config.toml
n_layer = 8
d_model = 192
n_head = 3
n_kv_head = 3
head_dim = 64
d_mlp = 960
vocab_size = 1024
activation = "squared_relu"
norm = "rmsnorm"
norm_place = "pre"
norm_eps = 1e-06
positions = "rope"
rope_base = 500000.0
rope_fraction = 0.25
qk_norm = true
attn_scale = 0.173
bias = "none"
tie_embeddings = false
parallel_block = true
extras = ["capped logits"]
init = "uniform"
init_std_qkv = 0.0361
init_std_o = 0.00903
init_std_up = 0.0361
init_std_down = 0.00903
init_out_by_depth = true
optimizer = "adamw"
lr = 0.00211
lr_mult_qkv = 0.5
lr_mult_up = 0.678
beta1 = 0.95
beta2 = 0.95
lr_head = 0.00399
warmup_steps = 259
schedule = "cos"
final_lr_fraction = 0.03
batch_tokens = 16384
seq_len = 2048
doc_mask = false
train_tokens = 94200000
steps = 5750
dataset = "wikipedia_en"
MLP neurons of a small language model. Each row is named by its layer, matrix (up: input weights) and neuron, and shows model dimensions 16-111. Each number is 500 + 25 x the weight over its row's rms, rounded and kept within 0 to 999. Numbers have three digits each.
Before each neuron's rows, "fires on" lists the tokens most often at its 100 highest values on Wikipedia text that the model never trained on. A number after a token or word is its count.

fires on: " for" 22, " from" 22, " of" 14, " found" 12, " at" 9, " (" 7
L2.up384:475490484500526467537485512480487538515518484513391474517483422520496503465525521477510529518466482472470511509477523499513500459458495440523515484558490448481529478468471522475518532470512530504466514536486486549498452459489517485476486501541482503548497497483508493470461512486489480501

fires on: "inal" 21, " season" 17, ")" 16, "ame" 10
L2.up602:451495508489469498457492444469516472442547552481546510491512542542564488505491491508428506518503485507514517515491477511502487509503487518527499538516494524502484526509525477485521492532488504529468474498552497519470519538531482502517517516490460487479533505550541520513491480504540481456

fires on: "ig" 20, "oup" 15, "oll" 12, "ust" 8, "art" 6
L2.up626:481516480507510510535510515535527540503495486495428477542494462512511503506517542488506511537484524497499499559503523506497557458525532484471507512539505539565508514518501530492522483501517487463505513518487507509497494423494528457535497496487493544470528499506491481460459505501479471465

fires on: "s" 44, "ions" 18, " time" 6, " has" 5, " |\n" 4, "ents" 4
L2.up447:520490477505459470554506495502498472433514505527511483510507514499503534528475490474487518530484502488505479497460525488507500447482494434538510513538513496501488526493492513476506484489514514501511494517460508501497478515511480508500477546517523516522499462484490517533436534508504476451

fires on: " re" 33, "f" 22, "ied" 5, " f" 5, " all" 4, " me" 4
L2.up696:535472522491524515541514525499474508521482480534498503510484517525547517474503532486508503514486469493516495504482468473516529476484517474525509496526462458524463465457491518464506467521477527497493497490500478522530429423501526434494484532529511532531487483503495535488499492509524480486

fires on: " by" 17, "ed" 12, "old" 10, "ident" 10, "le" 9
L2.up942:483487511447504488467504529464499518522503474509502501495498501546503492494524468509502496493446465523489546502424466504503514476501497476555490530450487470509471503502510494499542480481491505504566494492484477524476425489504508470492483507540491504509483515520505503506495550503502514443

fires on: " elect" 18, " acc" 16, "cc" 15, "ast" 10, " sub" 10, "fer" 7
L2.up609:510475481472465471510495487484534497490507538483476440497521504510485537507495520509485522533491481454505524462487520481493518479496502518456520492507484447481478499510486462491527518443504487573461502507528525508501478505509520491541497529500502525505507504434525501463495445513498500463

fires on: " (" 50, " e" 14, "ation" 11, " un" 10, " t" 4
L2.up186:543481523508526478526490521520459517481492525530465445502486437487501525498470510484487504538461481503501500487460549509495497450493480484493516497505487449501477488487506520474522513446499525480515545516519524531465484491502500509518529522500499532525477474505480521524463476500511496499

fires on: " (" 49, "," 17, " was" 17, " k" 15
L2.up565:536500520494509444531497490524502483519512560508450476499489431516506543504502518524522516508482524439495490473478539445497516471481445518505509514504492517496469482489525507487548489505466530493485524503488506510495471500479496501493484471481487531553518471478518510495449518475449518496

fires on: "ru" 23, "if" 21, "ome" 7, "ame" 7
L2.up248:530449529494495466536521488483492481481503478537483475480534494526545503484458483510505542503470497473496472532470535519428514469481473468528516503517489492499494478505488505487534488512469516507496490506485475508473509509471466506487502563484497488495508498478541599470491527489498500505

fires on: "ace" 14, "ase" 11, "ear" 10, "ake" 8, " years" 7, "age" 6
L2.up644:482514495504527490518521477456467524464504497499481508522523473521464475518525501507469480514464482540473510516493544475527488486503473516471498518522506467476456505540517512511506479477526489474469520480476552520503478475548501503515487519490489554491475527480520536453489496487509464500

fires on: "us" 57, "ace" 9, " n" 6
L2.up866:544501536507465469533475466488498539516490485522514470487509491489491513536488483466469490504467484518489475516461531504495473504505500518520513517499517486490446483542495488485521507464501519502469467522444492544496458474509523502503494534479498513510494464500524521470451526475475460443

fires on: "ly" 23, "ow" 18, "any" 10, " June" 8, "oth" 7
L2.up46:450530530500512512478489520537483473509522484505491530486545492547512530477504506512461488505537460504527521501487519497482468504499465500521498495522524501520510533482516491531452506501519484566526491500544486517520522520472509528479487501507515526487496529577531540465535500507472498495

fires on: "." 93
L2.up243:431497471521489478493499478540504500491515505474495536506516526504516532482502523503461521487539490502541542518493467503505524518501515502534519511504531455490481481500488507546501551546497469494510513534474485520503488494527497487533488514497469531495524542533527495513500502482513472524

fires on: "ly" 33, " also" 17, " sh" 5, "em" 4
L2.up561:482499526497522494475477496514513495509500475509481457530542512525572505499489477477508494502492490479486476510466510480512524490487454501518527494518533469523470523470513512499493483490485526490451533492490519547485485480510541522492465551537461512510486471485490500445438472484548476526

fires on: ":" 82, " as" 18
L2.up175:501468497497472466495518494487464492481521497529449500552515496525486500466480542476495527535484512498505529476484490481512496540508513515487544477506476473525484508441493518437520457484515482507454532507532522518503478481494501497517577498541477510537521478487471525505517468485513500445

fires on: "er" 34, "g" 33, "ed" 27
L2.up55:486497524456504462532511495505481496493502503487495455511492458562510492488477507496492480470469492509467512480443495483506555506467456514533537522487502461559471480489479474477473478497481518571499507481523511497492509529484545500501513518500481494515499476473523530485487482492509488511

fires on: "i" 12, "an" 12, "im" 8, " for" 7, " includ" 7, " im" 5
L2.up788:521497512511505481501486487488459515489494512513464466518527492535497491462503505489460505511491503504456502498434520484490512494468503510515493504484519468557488538479467507458490522487447496485483547484490543533493473458481516513491501546536463550483473479505527505502458496464503456500

fires on: "ent" 39, "are" 20, "ain" 19, "ire" 5
L2.up649:478531525491494518481507491475466547488476520475459515513489499512520517494493529477521477489476533492525521496523501479517469476503493523487497501544513460556469507507487498496472519463468525478513511513466497499518472477470496461477509542519478523513496460484495564492485475522508506535

fires on: " Or" 17, " ar" 13, " Car" 9, " A" 9, "'s" 7
L2.up734:496490509471497501522498467488523503492581486518482486513519512506533536492450467483452470495486468465518560518513506424478550479453446499497536533511529496540488520505444489482484492526485462544521534499481503509484499520484525495516535510529455527501522452527531517534539464503517481516

fires on: " (" 100
L2.up947:479489486502564455531506519520494516473505490508430454504483431551515531512521524505497527522491530478488529508503542462508559509509493470498514491531449455511475492501502514514525515455527476493500494527502528499540466495487494483482503490481479488514551501481505517489463510494520504478

fires on: " |" 50, "=" 40, ":" 5
L2.up478:490475484517447478488488463515507517455570550471554468479507533529541466468494491516504506476526507488564478479467503497478478505488523458502475519478543507522509492528515498527478508501501526516474495485482481515514542518466527482517521498461448516453545453481470474525556502485496480448

fires on: " |\n" 40, " pl" 11, " with" 9, " n" 8, "resent" 6
L2.up64:487488508490492512535495474486521474527501503507473464512512487467478520506497519517437485521457457500500458505512517512492492492496498472494542495557505517508510476463529523497514547453512455540470486511489497496518473488491510523468506498498525527528488470498531493482426467505470476479

fires on: "d" 77, "ld" 10, "os" 4
L2.up952:487470464488488512528513481480483518472544504489506445484554473538481533495478476428509514478454556523476501496499478511510529492502482447527486514489490469497477487478480474495477502443513526508439486517500519551484461530484556459491509521542497511494492462469536508477467502484469467493

fires on: " the" 31, "–" 19, " A" 12, " " 5, "\n" 4, "\n\n" 4
L2.up833:526527519508464508538518502548571466433505528508491493472494478499521498500539473521476477505511509486463534483520537482483522499508502471516516486510470499531518474491536489489512521487505439559526524449530474493467511508494492509475538483496479509521521510470490490505516464490527491518

fires on: "orn" 12, "st" 12, " and" 8, " s" 8, " R" 7, " L" 7
L2.up358:513464512488552516525525524520506502511506464521470502498445488502517536510525538466509524518469490464523472477487494478503550458472453454468528518497489476544456496476532496448518469510507504515482542481528509529516445458479499486524486480539478522507513460488495494500451509490496488491

fires on: "," 62, "\n" 8, "ted" 7
L2.up885:508463527507507502557525503527489498526481450480477450544477479500487498506522531487530525509484471505464506489503549502526522465505478466458474546499492502505482527496516483472558482475542453493475481476423505516506475459512520483524464478509507514529515501487493541455450516479482502478

fires on: " reg" 37, "uss" 28, "iss" 12, " elect" 10, "ess" 7, "ash" 4
L2.up754:533492509504510489540528534507537486479563516504508523543538448485521538501432474417484467509465474454508474502470521491486517475489495486509520479548510485523477492512518491436471497512467480521506540541491507481509488505518535517486554484487481481532480522502482514533534475462510477487

fires on: "C" 25, "ex" 12, "S" 9, " reg" 9, "." 8
L2.up560:509490556482422488490509511511511479502524568468538530471536487505538499503462481514477530459528499512497515471525489506483508514507471523478513474546528541486517474515515508521489547542474481512522540543507513502475489531491508515467494478496469499534549521520488538531512523510500490475

fires on: "0" 21, "ular" 17, "use" 15, "eneral" 9, " /" 9, "land" 8
L2.up20:521487467509468539495478436522510512481495520481428467481484485547491489484484485491492486482488504472462496488454544492502511461500465486492522488530496464523451477499509503460492483478493508474440499466482507520425487491483503419505494526491487516524511511457488485514485502497465520479

fires on: "f" 19, "t" 12, "ab" 11, "ep" 5, "om" 5
L2.up946:489469482496514453517536507481510521509502481503493482556529508485548473403450497494509528519516475495496497506443480474522537463495486528498521502495495421518501505448474511456517532445450514488495515498517489523499480469503513454498512513565487498548474493473517514505484479504483470494

fires on: "d" 29, " un" 9, " ab" 7, "ap" 7, "g" 4, " w" 4
L2.up495:518487522501519477529540482487488497506530520510463495521510475530499533494462487463489515490508537510491503493505483478521524472463473470505530488520470476549497507454449505499508486466485527495496533531517552547480504488463543467479517494532467510532484489481511521496448507473489441531

fires on: "ical" 14, "ice" 12, "ian" 12, "198" 8, "200" 7, "ial" 6
L2.up700:513536479480453479483508466502529505453566490474527512472502523558516499488522491513485512506504475510539513479517519477472511508525515497464512509520504520512456501471522502503499507530518519511498479513512525496481499488509489471511520529482470534484513485510489501501506503496500513460

fires on: "er" 35, " c" 14, " comm" 11, "all" 9, " under" 8
L2.up372:507495480522515481513516477518506506506489480523442451498527481551489492462514514501521518556481551463477492477466516470475520486470471504529550509479497475530464472447470506476497480462435519467476518499464505543519523456485514468472511484487504514531474465497513504467476466467503523524

fires on: "st" 66, " more" 8, " its" 7, " an" 7, " not" 5
L2.up123:476458497515474482496527500456516480485542550505499478510493511511560530525517495483516528506513516484536531524419503486476512476470433448557523508490482476488482497482498506493525473469517467514506518488532479514494492487464473523463499525543490533519532503483506512530494478492514488461

fires on: " over" 39, " between" 30, " up" 18, " |\n" 7
L2.up902:483493498512484486539493529469517509500491523472486501500554480506545492477516504467516514530440486465492542507470505488491523495497489502541486530528526511509488493492463518482505489436506515502490498511425492531499510465472501494481515492483475534571491468485520524451473480531498489501

fires on: "ational" 22, "areer" 13, "ing" 8, "ision" 7, " A" 6, "ied" 5
L2.up638:508497550503456485501529520494479458428521529555472486472508502503510529509502495491498478486493521504520476502495508488511498513525477487541520497492462509518476503486536485429474433470511485526543531525555516489497481533489523497492507508508498481506515499502484543510464508510476544481

fires on: "ity" 68, " y" 8, "and" 6, "oss" 4, "ities" 4, "amily" 4
L2.up426:498498555483449466534512504490503477501544543540503467483517481532498480500508524504482486539474466511467484494462501498486519482515465485567482548477499502485443540485525515470511516483483511551513538519510518537494474493477513451449505578531481530509510447519504551467481513481496511455

fires on: "ed" 25, "ated" 18, "ered" 9, " d" 7
L2.up223:514463534509504506513520524499519486493494544499482479516511508541509537445487491453504440483452524482465519501522492509500495462505492477485550482495471478533498506436479492461502467465479510502469529523485514533505468485472529472490511485535477538518511464476500494455464477532504501511

fires on: "us" 17, "es" 14, " |" 10, " is" 8, " was" 8, "ts" 5
L2.up856:528509541515495500496505487530562509469540499462550516521478484493540493493448476498467510507493501556511537523524498498475487482507474473540489510526519531476492507517482497517478566504487462547529476516518481512503530513535530510477546513477510505465566491497517491521508477521455476469

fires on: " comp" 61, ")" 14, " m" 10
L2.up19:519519465486530488487525493502480533530506510527485534529520508508555491450466515500466513525514482472497514496524479470483555466515495547486512526493487488561481466473507463476492501531475544495529503495507491536480523492519520462525539539518479487508455528507496503505476477527529488502

fires on: " in" 31, "use" 14, "ular" 9, " al" 6, " ab" 6, "all" 5
L2.up377:542500511471492484564489463510455507457488481536433493486528467540486501508465515474513513479481553464490486472454499479497534501483496494517528536532491483530478516475476498439499489441490512470485525556476544524485471486517509484474493539502488529494490518482534503458467510458487466458

fires on: " |" 52, " th" 10, " to" 9, " m" 6, " \"" 6, " a" 4
L2.up387:499470507471547508490506469516447531505498534478486541470525552464532490478481547481483480484526499483575551514508493538531491510534508537526540510523526485547510512480485503509521484524508491506506502502530517506508551493529525465520531508545476529505499493554509482523512478470550520526

fires on: "l" 32, "ot" 26, "g" 21, "v" 7, "ict" 4
L2.up835:483483479491515443499473507513527500492507513527524538507516469525502489492503503504507519467447471487494504486466493515494560494432501499527496511490496506492500491501484461491533468467520481519480562478521507514491483518511513485503498491538497501534471506477542484488493466498476448492

fires on: " un" 55, " Un" 33
L2.up791:512502493491537499489521482552500516489518528468450500539515500496553505495445492495456492515478520490521522497499474515526517464519460522476577504502499488530511495458477450545484514466500465502511502528467504509473475487476498478543590492527486490504460523497472472475516479497535505482

fires on: "ow" 52, " f" 37, " t" 10
L2.up47:533508514512507442523561482481470529505508508535436497488507488549474488493489532479472508514450519494482463479501484521482542472470461470513494495521502492509474526457488504467489496491443507467463524528498532507505494425506482485522534504530507555518459514499511486464482456494469491498

fires on: " (" 27, " p" 14, "ular" 14, " w" 12, "ublic" 7
L2.up776:530493525497528492522479514509481580505507467526453493543484469493482511515497505500507494506489507469477541506508523499523523458490485477513478500591548462508535470468498508532513502474522526469489538529508525497470499476528489481515489497513479530483501502487530495492470470500480457494

fires on: "p" 41, "end" 11, "ab" 9, " to" 8
L2.up512:493527511467492484504463499522495523474473513496514465549507499521490482516468527430516505495485511468498482531464508488447534493493432495514488490477516469459438505515492497478495547490464504499465496489516499497470476514488488497518505525481507516499525476459538529452484460475502514485

fires on: " m" 16, "is" 14, " G" 13, "t" 12, " P" 7, " M" 5
L2.up304:526528516513505532485521479501503520512509500519507526483513496478566494439462530495457515508508508510459516470536468474483525504492515542479540493500526481544502514488462475518485565512491473532504517510519483497483496509459478478507567506491501500495482503487491504543540446539509471516

fires on: "are" 45, " under" 25, "mer" 23
L2.up750:487519510464437521543499500503513520454509519470437499500504497480490546517502563505447491485471508507454502501479522483488496502518489526506512478538504477536535462488454518494521520439483538487477482513490500512484455486484505504515503478515495547526498441529529496493457505497503497483

fires on: "ings" 23, "orn" 18, "ers" 9, "ated" 7, "ered" 6
L2.up933:504469490510507472520495524503496492519508520520492472565465483514523530477491513479502455477511485518499525510496515529516508433515444513500517520513467532503522515464461510499487485459521523479464488515505518513517471449488553490522482495513492540494480490498453526498463483494472509511

fires on: "us" 19, "erm" 9, "ord" 7, " |\n" 6, "\n\n" 6, "as" 5
L2.up590:499456485544484503537513454475475506475497470501481461510471464500500540500492536506506529554488520478483514493497518480469517413492506483496482505515502470475484491527479503479540512499494519484488500507479511544516482479486475466479497532486484494496484491482495528471455493513471453505

fires on: "°" 57, "\n\n" 10, " y" 5, "^{" 4, "q" 4, ")\n\n" 4
L2.up238:511471498494498520511521498487548490491545485507488494480564489500530494442492536469505501527482466484516516498519482465491525507515485501488539490506500480496495457453497498471518493506494505495491541496521531528511486511532494496539591526503449541509522425507491507488516484510522506476

fires on: " kn" 30, " l" 15, " more" 11, " re" 6, " se" 5
L2.up557:512503490517472508495494507452459470449492505508486473519511502526538563518436497475498477537483520476527509498475522519489516484487521521509544472496475503477471476485514477479472489449454504496485519509479489544508451505500524502521478523525512513500484498468555556468476473496515473492

fires on: "==" 88, "," 8
L2.up874:518515471510485496502503514480507475514483505493485511473504477539501476502514549472513504490494500487507474510450526465492505475496521504513485488530508499493505452513554501445473498490509540453458534491534537525505483492498542447517466521506502544464535465537507486505490508481483504445

fires on: " the" 19, "y" 14, "ment" 11, "l" 9, "orld" 7, "ight" 7
L2.up440:540496529505469508501514490489498512491600540484546507517511508534471506518522495511425525470494514476504494483490508501486490512478469450511497534502484488499495502534553510511489517457526558547537514519520517494459457524544473508445512518490478542504507447493512499532487524489536478464

fires on: ")" 18, " |" 15, "ation" 13, "ity" 11, "}" 8
L2.up507:502511508534467459535516477499538499466531559509529503452495524503530498488511476534430496518486484489504459514467512505486493521505500470532531529469490509499485509519514496502505461499551481521544537518535451544474531512515510512499543504491466487490548519520490540514509503484503511423

fires on: "t" 57, " un" 7, "rit" 5, " ar" 5, " serv" 4
L2.up218:509480509515537458536540473519500534521509477536452476546519472514539493469451526500482521525461500485502482476470516481492547469509473494478507533504492465539483481515469510500531495465483506487491519514508493538487432492513479484493514508520489511545476497487519544452447500485483510481